{
  "activation": "squared_relu",
  "positions": "rope",
  "rope_fraction": 1.0,
  "parallel_block": false,
  "init": "normal",
  "init_std_up": 0.0179,
  "lr": 0.0176,
  "beta1": 0.95,
  "decay_fraction": 0.918,
  "decay_shape": "linear",
  "final_lr_fraction": 0.0,
  "batch_tokens": 131072,
  "train_tokens": 1131000000
}
MLP neurons of a small language model. Each row is named by its layer, matrix (up: input weights) and neuron, and shows model dimensions 640-767. Each number is 128 + 32 x the weight over its row's rms, rounded and kept within 0 to 255. Numbers have three digits each.
Before each neuron's rows, "fires in" lists the words (lower case) most often at its 100 highest values on Wikipedia text that the model never trained on.

fires in: "to", "of", "and", "currently", "he"
L10.up1767:180067136115101138133101120153095107129108150117181089114104098090219155147156113102211147083130114155105150153206172118082132164151095148152187155073118150090100145166132099192103085151140129120086114096140166143147061071134134093155140134112132134190120118179186102150073129130138093085121120058093171120110178180186095114138083053141189143145162102147122113107124139197186098207119

fires in: "the", "of", "main", "his"
L7.up1262:151067112135143152127123110162100102140114185121085054078146132184089083100135138147098123091133173133144138144129133067106103081113057127203127126093094104157115143134170151120095078127162117070171103092096141094128081115097119134121127082123113199108134118145159168194137154102110071112033096132136130184099136049159129138122116168065091177123084132154153115152137119152147125157191

fires in: "the", "royal", "of", "danish", "force", "armed"
L7.up1445:090122117191103128122136148112184130132119131081179114159135113122144085129133197143082201115108146101126071144086140102108151090200152091102126125111107070098111134114191162136138137110055094136117141085150141183128110141157112105110150137122130191137126154130133141160080119147160084101123142089083090163132130138145130135099093116130122181141104065127145137096146103127115131130091

fires in: "was", "be", "were", "is", "been", "as"
L7.up2130:115116119117113157160147041117098118117105140132119172191171115137103144107196122172205118089167112053145137140140143155140130095079138110104111135145131174134134120142178115154147009140108140130069150161115086164086138088167081155122152197162122117131161143147147076146144141101134090166134102132133139221118117112122160136105148127161106127107150079096066127111134166182129130047121

fires in: "there", "can", "has", "submission", "it", "not"
L10.up921:092077065062146111124108150136135151139123095158127091173166103141126146123162119078092066133097158096161117174121184100079120065128095130178132098202129149133142129145112134160141135114127092108151176124141173143180144123163155144087163140128138117101143162121143139153120151163160106134104135168110126120121076164181087137013076134091234105114181110078119151140177161076117106194127

fires in: "a", "an", "part"
L7.up1296:111097127086131168123106118168168128163158139124141172186139093160089128146169161113094093101133211138101152107129100111114156101153135179130132122093146099141117122097195128156111125114059087155082019202087160097139122137126119164121153154169101115145112139162115145102184104132167166125153128113136108188155163125147076160142084134024102144090154096138162155173107105135157139154136

fires in: "was", "is", "it", "not", "a"
L7.up723:133120117155115177166090080073127114093146151152128162095121183114136088114138128114138195146172153073168082124131077155108173122128078117083139120111102148124141135116120092176131155121127099157085100133147112152135098158135124178143150094090168098160131132145114076149149163161134124141148133122135150087030115152056119127157161142127120127106149164081141179110120115094175138112141

fires in: "in", "as", "began", "into", "entered", "of"
L7.up2079:155102084171136142115121062159113136138127159118158108164123139074120117115120164156153147099136185130167146083125175130060123100107107131112172236106116150174124161146178093119156124146117042093158142096130146122095146091074121077122088107140148081138176164104082114143106151141123091113129092177108150137140141084090138126143106119149170116202141158094116052129136183136141145110127

fires in: "of", "to", "a", "elected", "for", "currently"
L7.up325:109085122113140170080136134176141231085097078105084166113166130093159123060109155142127103152133129117146115135117090158065121117147172132145145118160142190079148101082112110107121147138143176086130154111167119047160155160161148120158135124098185162118075107092115134112163107061108144076107152118119116148113143139145116124092093119169181164120141179113097107113135144099161145180098

fires in: "8", "7", "9"
L7.up1739:146151131089083123076100174130143098176066126139127195133094175108133135108138124146137101147109110079072148168126098147124125152083079122114137123139096144132138121174134130093131096121155136107120099114081152101172097105121168105097111112118141175131100203108089113135159089098135133118169123113090160162170067074145097135113100143102172168142151157100176140126036111149158164125112

fires in: "on", "in"
L7.up1443:093088157046156176121122105096114108125136175162118151149110084103147142101130101188135170192117135133050125101069138081156160154081073149107107174130151142117128118173144136161117131167169146116214156147076128123118160073107097111147127134156147126171147147089184169183149159142155145060178148102087124136110098125136114082116124158177137123172060150130141167110156231106143103144074

fires in: "was", "to", "were", "are", "is"
L7.up483:151151181149080074133107100150117127141094140137150071071161139088134107085139119124169144145119155115162110114139092128111129104081182085113054088143131110212126140139205166104150054150155085098114128166180135146108143086039136133124085150094123176162128177127092146178127149129139119155074088186115128097204144136107151154141097155128120117126135123127143149091151107114118124130112

fires in: "he", "and", "also", "she", "served", "has"
L7.up942:096162097094172134082109082147125203142102176178099176141133157111206139162178161114080158117110130097107184185147184108127078142129092134159133125137132141109097199118133188110113105119143099173135070144131157159106073107110134056099138134157161113116061180100158117115094108109086148062108197176113084113148140083127177106109124119163101155103103130090079122164187156166123125061141

fires in: "during", "in", "of"
L7.up681:122151131136170131098164103135141145129127135096099063118116144138100128130108134132084099105127102177109095145097138120067103109132105132107157124111067152171154120162166175117177149116070105076115152117184138144116115151133149096119102102148133128134102126147075135144106119101181140134164146221119123121171096112152114093146094116097137139107100136112196143144093126148080138129138

fires in: "was", "were", "are", "been", "being", "be"
L10.up2115:126157133098133122117139057141097077118069112168152154095149114114146110108120100117158089138118131129150168126170134123089141098162183174127134146114106169153122122162179074156138099143084144196165069103066117169131125099124116122142116120181134131131160133091159117090124084131103114159109100162149113111138142125128090114141079151120122061155107114131193147061110148161123115122123

fires in: "he", "and", "then", "as", "the"
L10.up1144:130147115120092121114138157154142117148135103098132179136090152106124136142126172154105108128175100102122199132098111094088129145094146119097123119092113142071131192106092161118136100150124129169151056064133185119148084100154127100184110079082133077108055109191142132157148146165116111135101192159091131186090156119168173142170080119144124135157171077150106120121133135196133129071091

fires in: "a", "an", "one", "two"
L7.up460:170104172100162082151096158151255058132076082203152121121132097140150154095167145184133154148092120134119135224100096161164087116106133121140135060116163154170110068123127155186124082110133162075156164164131167039121102115135092132122145105168113167128170182135083178108109163038128120092129134255162116111130109078135110122173098100084119124116117123127152119145166136142062107156135

fires in: "not", "be"
L7.up45:162136057105138136104163077121111119157126077177070105104132171103148159142141142139104118109083091129111146156134170140115150097095096101167187173089031186130087091129109142138134200143077121164144124101165100170167171106128076114132130139145135092122113163128143165125134097158154119158095097155128121131113137175139078156158127173124120089145143121149190112153081118140108147047130

fires in: "in"
L7.up1495:166080111102147192121172107127124136142155205157074149129071184145117162113136169162089137095139150186159130162110126144130155115122095145076126136163116159142123153132154186092169157070114081107144116138099172154127180118109090153177093171141070129146095149111065104152150107102178135109182118159144145108147114071152106143114124188157155152110153091096146174079166143124144128151095

fires in: "is", "are", "was", "also", "best"
L10.up270:178129115049140109121163105148124114125113115148156156140152130150123101136088148089116086084131122154150122151082181125108154143117129096133126132097073139082114099103135139152157084143097117133155098091127119146169086131146151215128163227155133127124136144123104189117150097102180162152105101113100122134100132165174100143115084139116141144121109162118129144063095105138135109228176

fires in: "to", "and", "he", "she", "they"
L7.up446:127125082087116179082143086141134130133126174135106105137140125069106135139175139106183128121113120137146075120123075154171151143147100094163069089154124053144094106146145111172157006149141132094164102071161085060175162130153149108099138120119131147151071166137138154145083151104121157145109092152137139085067113133135102164102135137138185166143082141098130178079146086145167107141111

fires in: "has", "since", "never", "part", "once"
L7.up1326:095091098072154113109092128110105121122141180109093137078152185124121153135182154122122121112129085079126178154129139058092157116167122152145175135079124106115067167144119135081146134100185147114179082143135128093106151114093137119166106137134163134117059112126145122202127077114078145141119175154104151096155164102129093113151105137148153112149177067118162128100133144154173122111140

fires in: "the", "has", "have", "its"
L7.up2037:147103160065151124150151149102118151133098130108197097164143115118174132135095110147084136050033150162102136152144153132111140071165095048146133113097097119121034179129086163109146130182156120137139147131100167151167159133123185146163129104174131114121110145092119137184111175056082099112100142110087110153032149102083112116179128150117110140125028097090125136139163081086167175101195

fires in: "by", "of", "to", "under", "from", "through"
L7.up1038:036122128175155215117103113135109121172099165174129121092075118180148145131128140113142153128186142191123200115129092138131126106092102121166184109125097124122147101143232098128057125131049132181081118140092095139096116074147137159226155136091150106166108077138101182137138122125178121113120139176109156117103134107101128118119109097099114134133164110141133096172141118096123166144141

fires in: "of", "county", "parish"
L10.up27:111127147142084145130162138103194136154122111124136086158131145099140123132123163109119110139147150109095115150161175118131155108113111139118143163160181086117108124130094164164130134116114118133129139164129152193104140126112111139092099146101038151144148106126107131150099075121118089085115186144091137100149099135136160157117130168132175153126047123145120160145079148171185111124147

fires in: "were", "was", "is", "are", "mainly", "not"
L7.up1716:160110083133136110131133108126135062152138121135130087147136074144132097127106145159110138086132124134166180207129100154175116096099132138143115121141154149152107167150159081136170074128127150184079151123078119132185153118097083100130134087179138145137117129117090096181182103142069141138119088100117137132141159130183095106127112156080127139095162255167071153140193090108103075126064

fires in: "was", "been", "were"
L10.up2194:119186174059105158087120130105122086186151123136152132131103114163143070135077114149090136166021130237135164136088088129093137134174100101173113141091108140112132135111189081106164103124151139164133187150124111125167141151174065142104128152139151097127136166146165106121097110096127149126100164117127141070122109078116123127145107111166088130115143071109095110199122166153146148149095

fires in: "a", "an", "the", "its", "on"
L10.up163:137140139129163131149131096124136116120113097119121148086127064165066091165164174088128160116136099103146095112044203138143088077072138159117147069108153158119080100122138079115098093119134140174062155139068134160134174087139069119109136119180142194160132157132102144135133156140161152136178091106107146163125115113148120066141172097174158109117168145098111131069122148104122160122144

fires in: "at", "to", "for", "in", "new"
L7.up1305:093095095087130092115066151127138159142120133069175123085149140103143119119064138076116134144153129080065144136165092083088169145164170124103133140134098139136117123151194157102094164120094114097099096191138121151070109095162065075123124088106161172121111078156153121087095112122165172111131131161085128055130111145158097132105141132100178107053138103127169178137131142040083107168112

fires in: "was", "is", "are", "were", "as", "has"
L7.up1309:126080053131147121175141129117122108133123104120169111109109189181122169150161130082116157099152142057186105135138080153101147137068037136156119101135122178082167111119162138135137082101119162214116128140130104138156127140148107174153178133122144157094123173144073104124178150202179120144161132154143088163084151156126106102137131132045126097081117106160141151176104123161109115166153

fires in: "the", "was"
L10.up1806:120099167121110099148117154113154108139161095164084142113169181115113126160103104137200106083129106139104082061126152093081068140147116137103142069119188141130096119129156118146087134144143159148153154122098115120191144102095182172109135147156072141128100116103150126129136093120113187195135183133074133118105123070121075099131132166103159143131107138122095150152175076141055141133136

fires in: "of", "that", "who"
L7.up2237:099148099139137127078092088092109136118156151135142152125111164074112134145165172101166112162113094123105126153173121135134117134077099123123113121116109104145123155170134138132126102146139123156100127086109098143133113127120144119093175187163153113138114078151154152174133119096149161145208098132113129055097111130133174130111144137080146167115122093124118064148147191124186140136131

fires in: "a", "is", "an", "and"
L7.up1214:104085064078161115127086143143137111123121147088117188182152154154137124114125164152108100126068176193114092083055145152141086135072144175157168146165202075163113117137075121170148149139119165158137078131055138146110133108145147136160123197202079160124068130139120086132083119109146173177156126163097123123053143166095161080147084101112093090135180159116188124105141101188153133122149

fires in: "of", "in", "to", "for", "from", "on"
L7.up1432:091110113033128106156122124157118094104106097160136159107090119130136115120068182100143158139128095154105133168116136181110106109124076121126132171157093178146134113152149096110121172129093101109142125129100103121185157085163112151107156094153164237186079163133131135138138136143196151113151085141086159086169111141076089171113080121076142134138149132102064076111180145170153121101121

fires in: "he", "the", "and", "ran", "mackie", "hansen"
L10.up76:130092087098105147147146146131156149094083078097134172240136145100135120134126130167077100121128151155122137147121220128129088108179136103075067071149085114211114113126098112113157140157143111106064070116166214082106155187099130125116065110086039125090119113168155160116127109065093094078079180169124104091082141125105177101138169116125179152147134110131135139126074184167179136151120

fires in: "a"
L10.up2006:088076097137232121094139067153114153093106113137163102112121100084051182093118143128124178105123164174109107110061147142108088104070156116159099098172126109193134081099114114131121140146063164154105126116097114155148112119156100101212119143189130217112097142123141133144117178119136165097168131112090183140154096157153137142108062067121126109094133156102110134118123173110114087183134

fires in: "was", "were", "is", "not", "are", "be"
L7.up132:115105107160130186118133177117090081157103169112122133190137134108144102138125101092145107133124116124123089119097132100093112105123138139105109124105105117192115123131096072133154098127126204072201096101103166093128132106130119110132127128153124139155131134137108123097148136100120159141127096161109128153063126139146068089153146140127055136115145176091190168093165121119074157147060

fires in: "which", "that", "it", "to", "can", "would"
L7.up1279:078120134106105095131113081163142178105134133164142094175151076143111118095153116151106117090177103110111098124112134139111104106106112120174116156157203201063136167136174132141115088097096113123093122183107193140120186110127109066104133167103142128094146147109078111135150049118128169092143132166158137075129144159103134179066140143136129167135137136168136071150177152157102119155133

fires in: "to", "into", "go", "they"
L7.up1923:144100119119142158107105086177158143131091131135124120135123197042155124144132095114177142159146084147166163120145116132134092079212128159172111127127099130185086146145134110174189150148101107107109189094142130151137162182159078094094130080163101128151134153114130100106112129146097116051122110139112127138058174148105098150133074105145139112133138152123115130126152107125107111125132

fires in: "3", "1", "it", "was", "would"
L7.up2223:114092214111145118167146129158105126114157073125208135103171177130102077141150150096143153134080124168137124094161167097120072175106102124187087115123118096215136110128180069168125062098121115134145149111153108072151152173170150110137129103107110119112159160155153100095101116093107165139145102131104138156160134129145097118132169158119116106165136136076150143184132135104135148177064

fires in: "is", "are", "be", "in", "and", "were"
L10.up1627:123131109151142148151089041161127096101134172221131154204155201194129141160103152090065105175137092123134126138115126085116153086119100086115128170135123111126174117102155131120105147138083133114130144115116114116169136146167116221084104141172157114132143174109086073150136114114117149128193097095108102109103118035123109147114105138108086129152100194124170176134158113138132118116178

fires in: "was", "were", "been", "under", "being", "taken"
L7.up987:152143176087118066133124134158131119181106088092129121096168129069088146174147076182138127120199147098159108088146103216136114082099130073156125130117095139098137186159206091134147155125100122153151135153122131126110118110099132128105122234105119146113150168130153095134115127199219134131117094155117129091177175147104089150175112100132107101134139161097071141151087093161166116096137

fires in: "has", "is", "can", "was", "have", "were"
L10.up845:110160153111182060101148113162123170100166167156171109123152112126174120134118103146108153151138145137141108071168181068117071114117096100085152134125024144168115161159148151103145112114146156145142125136195126188176127138124154101137137102100122094125168196131135154132136089163109164101158116113069109086087155081092096145119158126119146101163119081183128123178162145134119084159137

fires in: "is", "was", "still", "not", "were"
L10.up2091:147153139093100131119116082145087096144132132152118082136151161121155138145118121125188116203107146160129141119075143097147111174122139144163110122142097113171176127139104113149155125159133174188118059102060174118130123135117129114137169121120170168122183130140116131112130101187130170155122103118096144160091199075131137092169099159133078082064168118139092181057157118126124104142117

fires in: "was", "had"
L10.up2245:148139141057142145100170131082155120136125137133166128115141183114135113103092226139131108142117118228086130143157207171111103186191111127150106058050162161132120131139128061130091147096099157110103101165125204172125150122139136111101169146168147122138139149162142131077155098133127190167139135123081152094162093110110171097126089102130121079134068158135123183157159100149136105157224

fires in: "final", "another", "to", "next", "first"
L7.up1673:111129124109122118150141115126095164184152185131170124191120125094117168148124178206135159140162165126184128159153080145142104079176137194140135128133128076076131140125152077194088125140058100125143063139115167123120173151109153141080105122112120111111101125177138116113090141046173136103097127155058100175118184144131149141150114044120120142083128120102136104088138142129119104104117

fires in: "to", "due", "from", "on"
L7.up33:157096094135156125114106067131135075128105180084152146147178104112103095136128100133125133116148109215134094161091071141117086137081169102115132129112189100125115183156175171119095206146136136200116107121110149104196131117160139156106122119134128136188106037102121200131113113120153064087054121138064175130129110167149148152140140130178123167093120087127117134192157137145132079133059

fires in: "the", "this", "his"
L7.up1952:142137092130138105161154115147112155128127143160166130119119111177076150081122127107128166112085109083137153128133125095129093088140054161162123133152113154119140152104098161130161023105152107102169140094138090115141208156079116041090107074181137135136129062095173138150106136072083164146137082088140080231128116117123176125121180123080131161089103179158174075098120115123088103075098

fires in: "he", "hansen", "thompson", "eddie", "pandove", "mackie"
L10.up1047:095126125123154097143152145123169153103122141103115130146144108167120181143137127206052062138139188106139147124149123117131140098159103101216139103113095124075086171168145133137143168127151130149104085120129139147096096168165091074095116123117078164137093144161123110155159148094131152083109124100075149133150129104096156095119119123110128087117165112065117151149170111163232138184109

fires in: "of", "for"
L7.up951:162138151135196183155146116084161091116157170154103180146160119108125140124108096116168178164125129161116133153147202158154095131142134110117124109135142137132122149139150141181110249115114112136140152137177142172100096150121087086129173140168144127152183107175176134154102082138144105087157166130125111123129070142109092147143119139192078159122143086087185091081186139146139137178129

fires in: "a", "the", "as", "an", "to"
L7.up569:118134182139156110123112115125152136147130133111141147107143092137062143163189176138121191126129094182077172111172124144097137124214206102146131206111132164134122186119152171099091089160105140117103176098099180138141128161107138145143145164161113110111153109158098134174113105098114172139089124132117112147134164165174016079138130129098105201126168070089180122152163119168153119126155

fires in: "the"
L7.up912:149125129070142156173067151127114118131130126172158141078145171107157142086128126171137135132119164114110181152193112167111142092129090148180106142087082182114158116109078144156101164131133115162096111184141110123052137120077129108126160078096148117120138093165122176178110093122125189102109066116114107119105153093069123137146105121088151140151112143081143106142112181141083154155135

fires in: "the"
L10.up1672:178163103111132130138141160178192095135141106124167111135129169134112078096084169177165138101117137158138135071082101104097151096122103076179108107135144174081183126156176126132134128126158126144115133183133114183148143142102186138085133108151089049083107092155119132137151150117097152158149124112081104130128118128098125061119129136153111099166062115141150108131127159131141167064079

fires in: "was", "were", "also", "are", "been", "be"
L7.up1591:142059178020099104141065071108058063110100123140148145154156149063170077148123085105093138115095070105148160093131073129097122104118057157175148158126136133188083159147152092146121149135135137144141109120123120157110164114099125118085144134140128168144120134115106158078094114100131111167082117118122142080159120143120068113154141153144084087142125073118109159108143084072110114120104

fires in: "a", "the", "an"
L7.up846:172087120150107204179121188134134119126129140142089110084124169105112100118197140189130187128052109083160094086115123175097086088132080132125060124187188101160108141127143085159144135090140142104088175202154084176190126121149107077098159119109137155124092162200085159092148119171117090155101119160112128121147109105108099101132126112073082152140137074052182121155116086117163149135116